{"n_layer": 15, "n_head": 4, "positions": "learned", "attn_scale": 0.125, "weight_decay": 0.06, "schedule": "cos", "doc_mask": true, "dataset": "wikipedia_en"}
MLP neurons of a small language model. Each row is named by its layer, matrix (up: input weights; down: output weights) and neuron, and shows model dimensions 48-143. Each number is 500 + 25 x the weight over its row's rms, rounded and kept within 0 to 999. Numbers have three digits each.
After each neuron's rows, "fires after" lists the tokens most often just before its 100 highest values on Wikipedia text that the model never trained on.

L7.up58:514530524515539505546507493475509472501490547501564525521495495475471574539505482517493504518495514556492487523531498496504481484536555477499480475492484472530483504499462489480477489539512504527511498484464510455533513493531498471508474486503497457509512447472489499463476474545533473479
L7.down58:461531532473506489463476498546485502519466513495499456451504490524448508552528498468503469482487521497483513509519520467465505547499519484522555511495508471516501519505500495469503497528506485500491480521475453528488510516478455479528501506523534516474521507483493464531490483509481489505
fires after: "-", " ", " 1", " U"

L10.up594:489515487497526458493479498459500490519486527489509526511473471534498497500473530513485499490577551509493497491482545496467477502495515516528477522510493454501487482540499450506495520532513530525513480488499466498516471499572494491494510541516494524535500446492500549505495473480511525445
L10.down594:447523448534537542523520490527472511524532524498486475509512480524509473500510505495474473451524530489514511466506470515513505493499481513544499493549501493486517481438461555514543483478492496507495481533491525480516536464515510484448489479498532482539514492475568524492489525510461509515
fires after: " B", " A", " O", " N", " M"

L9.up623:503503519473494501493457543517485473511474511515521529538523523530493491503476473548537514501439473552505508469492495514491510477497486467489497516461504553495492496471477520494516529485518538472476471476496499477521480484492470514535511543508485492536498471503458487467526483531485513492
L9.down623:537487486528502518554526472522514465502480509490537491531506507490512509490494503463497536459503514459499485527452499534489490515515490457484528529503462515498513483508518517543441482507489513537488519494578510475528507496475483497432485543488515501472501509466506492524489490494536513510
fires after: " ", " the", "s", " su", " a"

L6.up574:463491481519477549499475491492493469506468491514476531534483479507478480499550511519479530478470480463510492486493481480496464441528515514462499504496517436515487474496484492486468522462514480471527493509485523478567490454521538522517471546484463506497547477502536494513478505513496525462
L6.down574:511493507474464484522518509501513485532502469491533499538528470438470517499445450474540501515455509520535526497451516495481508448499463473524514483476497573488478507496570485489544505499506531473498504481500505517483517495469477458494479491541522492471502493539489495466527540523484521517
fires after: " |", " (", " ", " Re", " P", " \""

L5.up920:453488483491495524486466476520426456507458516496514477506432501517528479506468518471506505474492492491519513475490502505480502458502500504492537523503502492531506496534516493489499499514515533503494459505492559485499482491479537489510519501579497496485485513528518524498512481517487509452
L5.down920:554492481556502509489499493485478471516516498492488487501532477511521492479496475499500457480465527493481494524510558467528492477494511498514539548507488508498499456495501490504518480478506494513515518491442463480526520467498507503507492464501544466486456518481533538506470476518490492509
fires after: " ", "/", " re"

L10.up81:500486480515515466494474481465489471492485518491538513537510489503499510473505527523511558488470520528512495490536520441518491475493529493507496470458502524538467524520498491529501528545473518510546501486543550484523456512527519464474509499569493509515506459501441542532498463494488509510
L10.down81:498523477480515497476497486492513511472517510523486533454450521501492524497526553498469505466522487488512471445517496478508497508486495493469474544532491546481512508478507530499535504495495453458532475562540518467487495545500493499488517475448557540524494566481500520499498532535517570450
fires after: " the", " P", " p", " Ch"

L9.up42:494489481489484509470497522522511471526476479506504469513442490506512502485480497500522509485508484498514467477484481509514509463498483512508498510448537502503508506545497521516504525533490467519461486463502543519511481450500479506480501497478474545506516510498495522503537490456524548517
L9.down42:511488486508497513491478511501495494473499486490484476507511441511518491523508535463508552517437527506481496512503501485499520545493507460532486498500483493462506497474496514519485480530501469466480453535467515456501500539561497490509519495540494512510554446474521502469516514528465495482
fires after: " that", " and", ".", " which", " ", " E"

L8.up853:463494472496508489503454529517502467476469516533466514498472511499466500502484503505518496471510468499513535496525489536485524455518511522506465474471510491497490510525521519559490503520500479491473470478555499506515536501497478533485516508515515526487478492535560528514536505474505529509
L8.down853:538481484493498490566486562477494481471448502493489500523511463505462517536478544490519510489513507521475511517480494517478524514542517463444527482506471499509479519500476486531478521502508468480494469503472490446499427508535503487463455508507513476506561472471540525453485507465471509557
fires after: ".", " ", "s"

L7.up453:544532514473496460489460556531478481466465489476507492501506513475491497504503473483536545487464533546523506500488537495511477443508496497485490457504449496532478516528496470479480467507510525502490492442471493491517483473447517521501501494509497508557461483502488492499539519524518518496
L7.down453:480461501503539470505481554518513513484531487503529468498493464496507505499493531530481446489491516460459531505519541549505521531533487489486508460517504507532478512483488517513490492437499465513481490460508477525522522520517491517508474509518548473474505496519581487550523498516507499527
fires after: " ", "ad", "at", "s"

L10.up656:473465467500471467501507499497437503458500506527505500554508512478524502462518522500506501489456534461475462534493519420511502477482520462507484521468494472507529532490536524495512518470531514464481477477488522474479501505511478514513507501518486478533493518490474522536519481519485551454
L10.down656:482490527482483491524535497508479469551509491502489508470508515469483498500481485509462501544495447504487512505492486485510492518479522507560433499494493500468490543453477523540534512513454480478552488517458469463506510508470464493471475494543472530487506526505493494539527503491465541488
fires after: " "

L9.up879:500501452486481466479452485509508491498464517458469481514498495488532483509484459550515546459484520520486514464497515453541538462481489477521514468520477519513485508501467484527528517524533524476468492446479554455525477506479480495496477540497439479557442515504470483522536483526474520481
L9.down879:508462536474520484469534458471472472454544483517483494584450469481489478489501496470482498518507501491505480526546493507500505506509480499501510487470520460510475494470504498539513473466507518501508500508445483528494504497511547491518506485529505490501452478491483485513533493545461556519
fires after: " ", " Th", "s", " re", "th"

L7.up439:460514445516517504532490469514500480467479494477493515548526506480522522532473463503542502499442502484474481499515469485495500477467519477471507465463509520481493533501500454474490532497511530486507500533515478486512522489533509422459512538517464506516468531480474513508500425523484512477
L7.down439:499493466508494508523518517447548505493491485523541495503468538523533500492533432522522457538487485502486506469498508488484461480487504501442508514499518504509493502490516503491513502472516440542482535536468481472531545503449532474470472482488483530489530519495514517509520487507470453498
fires after: "-", "|", "\n", " ", " Total"

L9.up718:489449504479529530513504471436511497501513494518513448494506532500490476515533528501478521459485487515566497475458506445474476515433478492482431484480512485492489483521512479517490480440523475486519476522519500528495510512507470515495491484500503490527491449518499485481511521466517488458
L9.down718:492521513534526499499486539558504516482496524494528558531502492491460526471513460584493492473531491516492483521536547505500503520505516528499492457516499454502481503491524472485507484503503518477465473475482502554493498506546487497495507434497493479530517516476495502493520491488481477499
fires after: " Mar", " A", "d", " Ch", "th"

L7.up503:482504510486500533503471504502462508509487553507476516533509493495494524528432513507498537483480477536475455479494517512510492435499486531499508487514492534515499513506504493488484523499508501469486462472460530454542479488508482522488473499471471537490459527450482510523517437529517498461
L7.down503:535508487485528524499532486499489500546473523479524484502517524504513506501476506509472506508483466477504488509509549512439475462537514525520501496470554491521508495445526514496485503496503499517484476473538496498480544603481521530468467521480540486495483454474459512487500484506486496507
fires after: " ", " (", "s", " h"

L7.up1022:495507523495490534536492488488488503469473513508555516548522477498491525520511457533486501497479474481535497490499488508507473473499520474475490488497514502502483466470502491458494511544516508491518482446494498531543496501494486484511528507475486538508534505474525499505505498541497540462
L7.down1022:454533521474522500513480469533455551524564504536508514493538516492497491544483457485505478489526500514477499493480530479450487495493459570526525526488521503502513512486508525473475496526514490453527478515481525451501560516476527506491546528494491468469487500525501511533508489510503512520
fires after: " ", ".", " (", "-"

L10.up718:486481516502535503496429475454496516498501494523503447509508460491529480495534526487474561468448482504510482523477518501528460474506509459461517497524495511526487513485474504472514523493494506493537510494471491476523453450483494482530493480515500493490507510498514557498486448547490496501
L10.down718:534483461490522470488487490492476549528545493523517518505474504525538548493521447475532462500469537508492528536472514505514487521526532516495498474523508533548475492493507455423494534494492470461510499458520517494493535525488492484493558518492490489474514520484501539555528510526550515484
fires after: " ", " inter", " dis", " un", "-"

L9.up717:516508495509493483515496484505516492495470504510531516509501500471485471486516462451497528473458478494466504510486520539531491452490480467510452484491516493510489553520485498519529490491501473479455462502516513465503472520529550505486470480510504481514492501498474520522508464475504516459
L9.down717:478519435511497512516530522455517461443533512520511483513467466503527486496483486473486492535534470473510554550493523471491502494493511475492486492514551533507501513505485484550494470437485489465496477544555491458530452535502513507524509524513486480459453466518505520492486466528499460508
fires after: " |", " ", "."

L9.up545:434475473497521523474531559510476530503474523513513511467481543492501468530509520511522518481478492463520545495516509514489501520453529502481461543480496466503475509511470475476521512523512508482490501498505517573520488500501496486484503495504462512537459459551504486525508506494521518524
L9.down545:500489513490487498521464496460489505527491442515538500495510513472481496478489504533484485496453524521524493430472487518505492530506475496495520523533515507530479515514496539456510503493527515493489511514489519455492495485482495510484482491493486471517507511505490466490469479460486476506
fires after: "s", "er", " ", "en", "d", "S"

L9.up364:532494502499480487486518512509487498493430530501499512494500527514517528489481454497491510496477471520499488499493487482503518507493481501507518507503511525504488539521466512465510517586514514469491505456527500516529497448510509483507487498508491542491530495502480552511499489534526513495
L9.down364:462525561472505537503519497466483531482509520439507494489529509516526519532490466510505512462522512472491439486484478533518502443485497559516480468493498497495490482496478540491480464477516463493484489513517547519521510531499549540516520515532527511532533474480501486549483479497519482502
fires after: " ", " ("

L6.up812:529470493508524495514514519557505442531462501513512508517444497481523477524500549525483495460474503443504458468523472540497534487495518501466485503495494471495503485544510543493511465523496498511479484503486507501468491486479531509509497514518447504516486514516452488480499495479539514514
L6.down812:539503539531499494513514484500525489521496489520459518488494518500472490462457534522502469489504495494522533521478529448501517505497499493505510500517494467484501473501469487440485523481517495513473522474468539467502526473533532517478500469532511486482548494519467482522505505500493511494
fires after: ",", "."

L9.up156:475469498486490472484471496474473530444496537520461509508503484478499468531471497515540505477529483503475522507514449494529464485486486518532499510497520495533505497509465460478517529503508514480465490475514496485538438491469515520482539571505520490520502523482468521498479522502525509486
L9.down156:457504501519485494439496525481495505550512488526541512503474480490469501548482507521543465516506493460509536469496453514528476526500535536480502494514465508507497459485454477510497490463506515509511548527524524488490468544498511525464494528544508511467476508464528508508479529471528507495
fires after: " ", " re", " E", "-"

L6.up213:437498468509523462498462520513506482444471539487469546494524514486495483492524562484518508423453528456517506525502474504511489494503493490505507514494513531549503485478484491548470524516506511501522460499507475501475492505492473523506560539515487532476540519511419552481506480511527500463
L6.down213:521478488512484441478521465482497489467502483442497460465492517527484490489511570481503468489519490448501542480489496447515520553477507522492492515496470461486516502496514488497526512546475487510469502480561472464467499506493507509486464494505502476491512470555515514517575500500513518516
fires after: "|", "\n", "-", "==", " "

L8.up412:493493533469521467510513542532487479471490508512502518488446510474492492484510532527488489521477486470550505479542464562517510466536526438516489515523481477504524489537495526482509509550510505502489495476507506492513501436509513499524506500554474490499540536528480488452524546475553553478
L8.down412:490495485485469523484479503487520507478538535507487478513498522556473505441515553529460464488498495520480460452481510494489538483521491506543518504512500499452479477496509497456460525505502502495471531536545511515505538503456481539488483506517500537463510520529544525535517483478498468534
fires after: ".", "\n"

L10.up478:501482502507492519495492537477486497445478523469436555526507557509495465495481512549506489472482486471469530493511471455495506494512505502511474529475507525517466511556517489451516549558504528517522472473502497522517477537496494498486507512541497506477480550478484500506563489528510533480
L10.down478:541440501539464517534515481515466464484530471487503449492520477471454503482488465497477467542516518484498496477463498516493487516506508545501532535536502459500477509469505483487550494479547527492557521517520494507499510502512485508512452496481509524503541528515530474497492476456508510509
fires after: " ", " the", "est", " The"

L10.up420:473474488492478530471505465477455554481454488480494524505518530498506458451465540521487574466483462464468496543509456511517488490536523498481523529499494491503499524579538464477512501553519496493514506491527526499516471544531524488508462490528520524501498517492467481498475481513516505496
L10.down420:483490475540503511503494496516500501476546500508537486489546475472504502447502489527495477486499496524508477497460519498516445457497505462553467442478518472487480481475486475491545523496507517471529499527476523479515493520509534487465521512560541504499547478484489494572485529506503527459
fires after: " ", " and", " the", " a", ",", " two"

L4.up95:496538518465487499497491520525501474512485542500508511543480492502549538517474478521540493508479481525515475495575471494499523505485495473491484510409510518503512478474514533495490514542504543520519512466510566525535465515485490445508498538506517501504510487500506569503498520482546493480
L4.down95:501521555495455512525471508480470517517518478457507542494521490470505482481474453469519494515484487469506494478502525564498517518501451500429471484517492469489508524512516478479446523533496505495479498462483527485486494489487499490497490517488473446463494484515509494501463487533497497507
fires after: "\n", "|", "-", " 19", " "

L8.up1016:492468504478518512491496483535486468478518471485521525512433555458503470512466512508491496465466486486544490492567488526525505511482483519537457496490503451524499498549528494524528502499507487478445470492503467488477474496515535498477525530506483493469511515533488518484516514451521533506
L8.down1016:515516530508491505488514489533499467480569518471525531501475492509518479525488491499447501491493466497520517457523529511531494464522480509478501482527496473453555492488497494477491502495529463492441525493491502490498529512568458502469497515483488548474493501507474483480491501482526527498
fires after: ".", ",", "5"

L10.up23:468427513515489499506490509519481498522489523525466526535476507482513491479505488562484492510503505462516516479523519496508514462489535509508457518459530477499509514512515494508537535527501543475502496453507487489539428506509468536509568508486472547514501518481487506534498507453487474469
L10.down23:466495513484544528530505506526522492469507514477505501469492519484469453514502476536500509531517500534503547512521523484476520500486508476547492489425491521515478521501526503519534477530532500522517505515469529570467521527489508493524445508502505508504477536453499471512486513472473419495
fires after: " ", "I", "o", "co", " I", " T"

L10.up338:542484486458513515485458501495516502456473483463466526509517501518501542468532508485491519484490517488501469544514485504487520502496538483506472467514494520503511528504513468476513490490521469520493495454497459502508445518497492540455509474547501487488507544528524469520492433483538489476
L10.down338:498468482508497536503509476473512513516479516530491474465523536531523504476515477503452518465496498518519516452465515512525507535551530463493507510495511518469461488517512547510489511476557465506508481493519511520531472502555497525469538507457504482464504540494455502497503494513451469503
fires after: " ", " the", "d", "k"

L8.up711:516494488499489492514502478489490507474475516491515545507514531507476566525485555480483520512448492469468512480516477526498510468523513496466503509469493494509458502495500436487528519543504526481528484436556523474488493461482483509488468475490496477526445498508497509501465453521504536481
L8.down711:554490495522491532480478497498469514505532516500460472489513489510457493504457482539529482497476574463465468488506485531480532513471508493538502522507496528502488529528501518447510485473487539479519497543432457536489503542486509511543523482482508468490521493454506492471550482459461450533
fires after: " ", " su"

L10.up91:491528427515489455484532519492478476502461525507501507552460514506513547487501482517506565515454517474514499526514487501515505430485497501483502497517487526515504524470508528525505508514500506485487517472501527497535442476485482475500469555489495512518522515493484498538497505469465554496
L10.down91:482524539552454485518485538460512502446493488490461533510526506499511492514467492515518521499544475516442510484532498508508482513451500524488521453435493482450514480473507505501516469500535489473504466468458448503498502478523475506476517470505503467479545504492484481457490527474481500520
fires after: " ", " re"

L6.up887:499476519510503545527506503520483478497481524497533532488517480490490516509518508534522473502483515492491478515525477478462505428527501487477452538436514483490517544511574500490511543527527511466532502454498453497546465495506527493508471493500524499506485485499482494494502513443494511500
L6.down887:508499494504489446489494455532467522475530487495534455497533501515469481490509515561537483494477516502531533516500525529504512440526511493495490501518537457544523490480500509476474491538510506486535522489479506508509533522497522506529502523474510492451483499465541510531497478533518487494
fires after: " ", "'", ",", " |"

L7.up609:519500487524489458443515497474478503504503479484510478495494469468525471525562491481523544426508476447478488454482481493455504454475512471517503466494503475515476520501507493527530512536515463448516506440500458484520456479522572534511522537529482534507506512509496484543514554479510545499
L7.down609:536524503481475461499528515530508539483511487486498489505479488502478486576488461552484489505486490520502491459496477514471435481448502512520489494498497475502496492524540505493476497501507525486474503484499526560487498459514494482508522476493453503505545514495483503507472471502521472458
fires after: ",", " in", " to", " |", " "

L6.up928:512469467508481513526491536487476502494448502491488526473506463496506528506530508497519462473494531514493522476536489483507517499521483498504515514434537513513467510502538485475512487462512504511510450485514488507546482511509499490501512505503486488536500460507502514502486511471504474451
L6.down928:506516522506519508496542523496528498507487488508504499509488477492438506507521501484480541488478523520495504538511479509493490477525473529478494499464507501466483489548516524444528485487502508501551501460540530490516517490480499491509465543445500462474473483529503480469501519495459485515
fires after: " |", " ", "s", " N"

L9.up316:464473530497485495485470495505448503454446507468491528505495537486499538492500538502506546510503470494503530488508499512457474452514516485477514492488472520473488513546468507490540542473514513496515518474566500475518507501503539514545474543546463501486484511514498516498492505502460508496
L9.down316:484502473487504499514515555577509534546512488509499516533524520517468465512475494514562521504497519520530477536473450509504470509470501505527518541499519474509503459478477480553479479464530526480562526475539543482503460531493532478477496515531527458497522532457479502497501547517503503486
fires after: " ", " be", " comp", " ex"

L9.up489:511484503480510460510493506592450513479523495497519478487458508475508491504450505471535530453519504508471482478478457470483513472496518515506489492480511510520483467504511514464523514584523516507529492484535476531525518457501509523541487507491436505507456467496492510494536533467501533511
L9.down489:531524524487503503472513545516495499474509488511476498502471439532518496479506477465454478526507544512518467477496470509523488520489486484498519503509505478530482486475491486496498485495531505486486511533428479505520533460514449513540571476514506497493498470496568483516521494508485477533
fires after: " re", "l", " ex", "s", "re", " Re"

L9.up785:501499483537523514506460464527496483507473510468462562498531556484534499491442494515484531521480474485522525497537509554501469487524512463475506534468499535466496505552510471472496506497507504471514487489518480501494500459503515510523496523479520492501495502490538558516492506502520483463
L9.down785:537520506497491506499465497515429541576511505510519517553536524457515494489445489478526491516460495520497525512530513522515475502537496500514493518476484487490518486464474476510511470518514497476497496512500543451493505526476523516471528528544474477518487513514488515516483523483520493510
fires after: " ", " p", " ex"

L8.up1021:439500466470460521538502527509475498511478520523484535496490503494483509486499526513494488491518505493458532467508489518564470455481501469514427481478527484483453528504497454526521504488492501480521505500501495502536485475542510548499490512501512510491498463522482548544498503542450523471
L8.down1021:540524505498503498518525496454510482503465518478440550475479490490519494503497511497491498522516484519503531498484509496505499482486470496484509493489475530488497527542485541487496473525536490518432489551483499549460545480457520464524496468516480479462472515480511513482510513457520488483
fires after: " |", " ", " the", " (", " \""

L7.up361:457487497519488509506482506501489464443480509454467552517495496533502516555504518499548508492455486477497499534499522506519480493482503505466502490495501532525496502519514437489503475489512475517510477512550467456503485446539510492452526544502493498503476493495521521540496449534538501466
L7.down361:467513521509502496520505527502537470472500498467526521505544497498530491460519517510557455473489579469545511458498497511477527511547487493490498554507449499500509497472522504524527521509493503521488542520493475491506479494491483490480477510500498434502477479495502485463556560478464513538
fires after: "-", "|", "\n", " ", " P"

L7.up924:508480515484529519521522505470490512504471480478468552498469468483474565560528520518501512513481541513496496487534477522497492493496489453496487522411525494469501507527512453479539478507515516468554492493510477523511449509504500496520500490491545470525459508516493490532482458494522506447
L7.down924:511494471464485504493530491474563499513517476531509466469515503500479493497477483503503523503484507507491535467518510516503545486535508469501476500478542502497495518507501492458503488514526463496492516502524465504494549505490487530525527486535508454488506471474515478502478517529488440505
fires after: " |", " ", " +"

L10.up3:489475472450502455488460495504458463488499499486482528536520514540503502497495505513490520509446508454498490508487527468464489439523574511515533491479475485483475526503542517492537547501506536508515517500532537487521484449466534530503493510507488539485487476508526487513511511512497484508
L10.down3:500494488514575526508508470535468539534483457452520470511516526482476460459452524414526502493495531503484486444486474508522527524482471505505540518513538516515515516478548453518518511485491509531501463484550512526501457487501465444446492461519502506498493529480490474502523466503516536469
fires after: " con", " re", " ", "c", " de"

L10.up775:538485498523486456476492510508491509468469525529489537493509501464512455529496485478541533488490464460501535507526487491496485508447491527494492487524495509516522500540524499481489480529514523512475482487500517509491425528462491491506512563511517460540481516501423530509532474510554556474
L10.down775:507493503507485509525484501505498505493509480484520496465510455511515551475456525504512488429471496512501455461503508533527561524508483506537523506448455554538450517444512502524538501494480455513539478492482574510518504497523545501471519480513520507506494495420540479516494495503490481486
fires after: " ", "app"

L9.up1010:482496443502502461514499523501469500459502568485527502501469519488526502492508490499490525504514500481474469521492502474471514492482535520487499506485421520494499493501479478512543517467533555482509495476521522488524445445501518497533532544524495521523480506518525519506516537510464480451
L9.down1010:521480505535464437479495536487523515503525448519473514500493486502508502520526450481510485478457485525529548528528511494496476497463516497546505470481496533473462483528490504508482501499480483524473534489481527503486500478488528543513478509512509536478515508492540527443513506512493501495
fires after: " re", " Re", "p", " Ex"

L8.up164:469497441495533511520528476485470476518500525486480469503471513473472524513528540503474518508525513549505523495476504454486469513454523513535471555452483478496494516516474461510511487502528543535484505490491516476508511530593494460473493503494480514531465481522456503500506475484534541504
L8.down164:521507461524516515501466545503462454512529489517481511500533543525508521516478507518468498531487491523500516439489478478495516514456501546538495445481498487484504514455524514521477509528504522447530541467505432511470503448484484513478502515510482519491498509456509473538492528489485494517
fires after: " U", " No", " G", " A", " M", " B"

L10.up550:476443479493510478485477519461473542500490508497518458458525472546501451535510511541515490477499507499510481483503434485472458506454516493481489507488443494498512516513521508488528518513497494498506506449487504535503487502530480497499500490517456530512497455524494509510494516438506498501
L10.down550:530520505561518473508471530528526482520530496485496531502508502527487501526501513515511542487452448441539504488520536490450487526477526463486516487501482490500500471500489527541496500511507462493509505517462514451490475479470501545498484462477511496505497483522478543525518471509491492510
fires after: "st", "th", "d", "an", "er", "al"

L6.up19:482504464497519489560506489543458447501481537501480505546455485472498526526466519519471501477476504507524512460500494504539488489506522448523482503481525515522489518535489489456516504560507522491515496499470497480557488488490486498499522527555451467465499512504501518515510486542519494504
L6.down19:506526500518504531523490506528517535471508569447509473482543505493526518491506505456514555548440483493487554531509465494478509502534435503511495485462537541490500490508500493507473499499504510522512513488498498510507518530481468505523491502460501502453471436508517508576478531496481500495
fires after: "-", "|", " ("

L8.up304:507485456528487450494463522477483526461475538490470490516482524480542509497458534510514504481454486465524515488488507525466467474495497522519504463524509470497495523523491497486489499480506531473467478485505581506545459494494515510486484546499519491502547521498497548504491519551500564476
L8.down304:546493524496466528505547504483472481512535434500543539499519496538526523496454527473473499539474451506516473477508524544553496535506512469501499496449468534520505510519528455503485520517525509497500515515504524492473457518480508506479531477465506501488508526527471489484521537516499486504
fires after: " ", " co", " ex", "s", " 2"

L7.up951:490492438478534502495480503537491459514523478495486507492456530454518510489493531501538527505496470487502466457540504539498497441488505519509515515502529499488520513504510467485504527508498530456464473498500496541483498458474525467514496468490506496557503507503460503526507474500467535502
L7.down951:508471454513454513509533462478520470526516501468510458476479509521502546514487507473521488500465507515514508472522512485485532486474499484523486482482522500484515464457515525518543489480526473496469495504510519484472530543513528468470491526522464494466506519478545543521487484459512480479
fires after: "\n", ".", "==", " and"

L5.up896:482449499517541476512498521480469484498488493502509480503492525459507500491535466510476558484506470472502483556475486488503508429483527454542473471504511504498505537535530475531574509515515467461459475487525470503531495494541507535482479481531500532488504498495497515524538491521526492474
L5.down896:521513450508485470516505501456500446470529500501535494487481515491476515470513471522491506497511537539485493518480472496510505508487495499506513473473491486440507505532470527489489478476504453532525491513505501466492497509552477514504535526503477492499528469513515481466502444533492496512
fires after: "°", "″", " |", "==", "\n"

L9.up360:497482489511477545489500501496483527506511499519454511522508550479515510522500485507492555513485552526460486539497548491494496452543512500497513507489466499509500543528576470488525521539506524474484495478499492487468452472477459505478439520506459521512454501511522502488503446510505519515
L9.down360:459508456503482502480495560517489510482540481491519486473472500487535513473528527480518456461485509522504482486529497535501534486524535500516506529522506509517477489468541478544486508488513470481491513452493548506488515496509487478536552474531479498469499506491508501503530507480481488492
fires after: " ", "ed", " said", "s", "Note"

L10.up971:504478507533482455508499478477507523491446508500495482511482473504505527467474500527487545457477482464553488513491456443510486454462508518456482470504486526513491505491513481545492516520502486514528500492557519513497471481554494486496439490484470527525543532498483515498486480491461498489
L10.down971:514554478499466522489500541491472468528525507531496514510514530541477481498449512461486499462513518470494492493499491494527493493509445535503509525478506495482501485486540464498542473543521496472531507527497493532530493550539530506493495520520518523483513502468513500517501519476483506466
fires after: " ", " p"

L5.up792:498508503450511523522523504523482455499461540502495493569505483485484517498442489509493476517490511481527474479514481517481527480437516505507505521495520520491499469531481520479483493512489499506525471496505554531512431494517506496538490474459426494519543489475538498497511486564519583465
L5.down792:514498499505535516450534503571508497497506543496485502501487470457515482497456563490512479518499452509496452553541521524475509475534470490484508501474521485506496500505467528543491514492493483473491446537536562503475506524496509482494476520478523508513469469511506502502502480508519513531
fires after: "\n", "-", ":", " ", " ("

L10.up921:486490508457563467500492550536462510461457503471472519498501502465497517483467529519498535474452482464517500492490493515543489465470503485513530522490513512505496513535561502480490522527499501485508506469472520474505495493498510524478504541528497491479493519544438544523512502507509525439
L10.down921:500520539500461502502472480507479506514506500527474501512522478527534542488475498497510494505500504518473513525495537532502544486501504553485523537522479482519469500450506514479530455489497523504484528523507482506449500473516510502439469480510514493478496497552550485523494483486498490505
fires after: " ", " p"

L7.up730:517463480512444458495526557542520504502508540511502496515489504496554485508499543489489498485511492464493482485509479487476528477471500502457464493470479510501504508508494553524550483506485496448537487476521511529519492490521512492522462503525487503482496495521538504517496502514520580499
L7.down730:500477496446508489474483473497513465541503513495469525497545496466477502533474494493485503473462492486515469436506490486468457544533476497494491488495477564496507477512481476439479492485533535481453468526499518514510491501487502518471522526490484522489486533500497504490509508508539505492
fires after: " in", " "

L9.up864:420471494535534535529509497477472502517466510515484476539478536466526492458477494480463496499481521477459499483499498514522498475522545455472473490475510493499503559526495524500491525512499545485483473466513523492506457467512478508468495501509499499502517479470503526504496491537506516474
L9.down864:524482491535506467547508497493493466491497544470449534493520536498478483474469492483470517562470445529525520486535466486515512483503512503532461499466519531444474511530487481455497507479512496505487504510474470516476509504507502464537511472475504547481493511507525484457518475501509509483
fires after: " ", "-"

L10.up959:525477460470500503485490503477505467512508495483514476484480498501491514510501508525553520504533500516507481485523525530495532452491508515499535505492487502489496456488542460493537495549510506505465503506515502479506494474493511483480464518513476513532469454487499545462513482404493541511
L10.down959:508508513533497509517474524475513482496518496487456583480513501472491520507490527500508500491462479438472522496468496521503469531463498514501514457564501517481514504523498490507485507506535468527444515494550489453495553499511511491526481466482513495516540532460534439466535535513510474458
fires after: ",", " and", ".", ":", " but"

L9.up203:487484445510493479480464484448482483529498499509481474532465487502517476499480517481471503510499534472475439467485550513503449456531504514527537551508497511494480495479476500472531498487518535514503486493529528517513457447497515518512526513507485524530523486488530467522506517522484524441
L9.down203:513500483504510516522493551503471492539511513485504543531504543482490495466500508476479503508515490541483531512510496513541488471523491455510469513521526511449497546503529491527471473489533492477474505499507538521485522510507459516508492474474515487479536501512509534488431454522499530508
fires after: " ", " re", " Re", " E"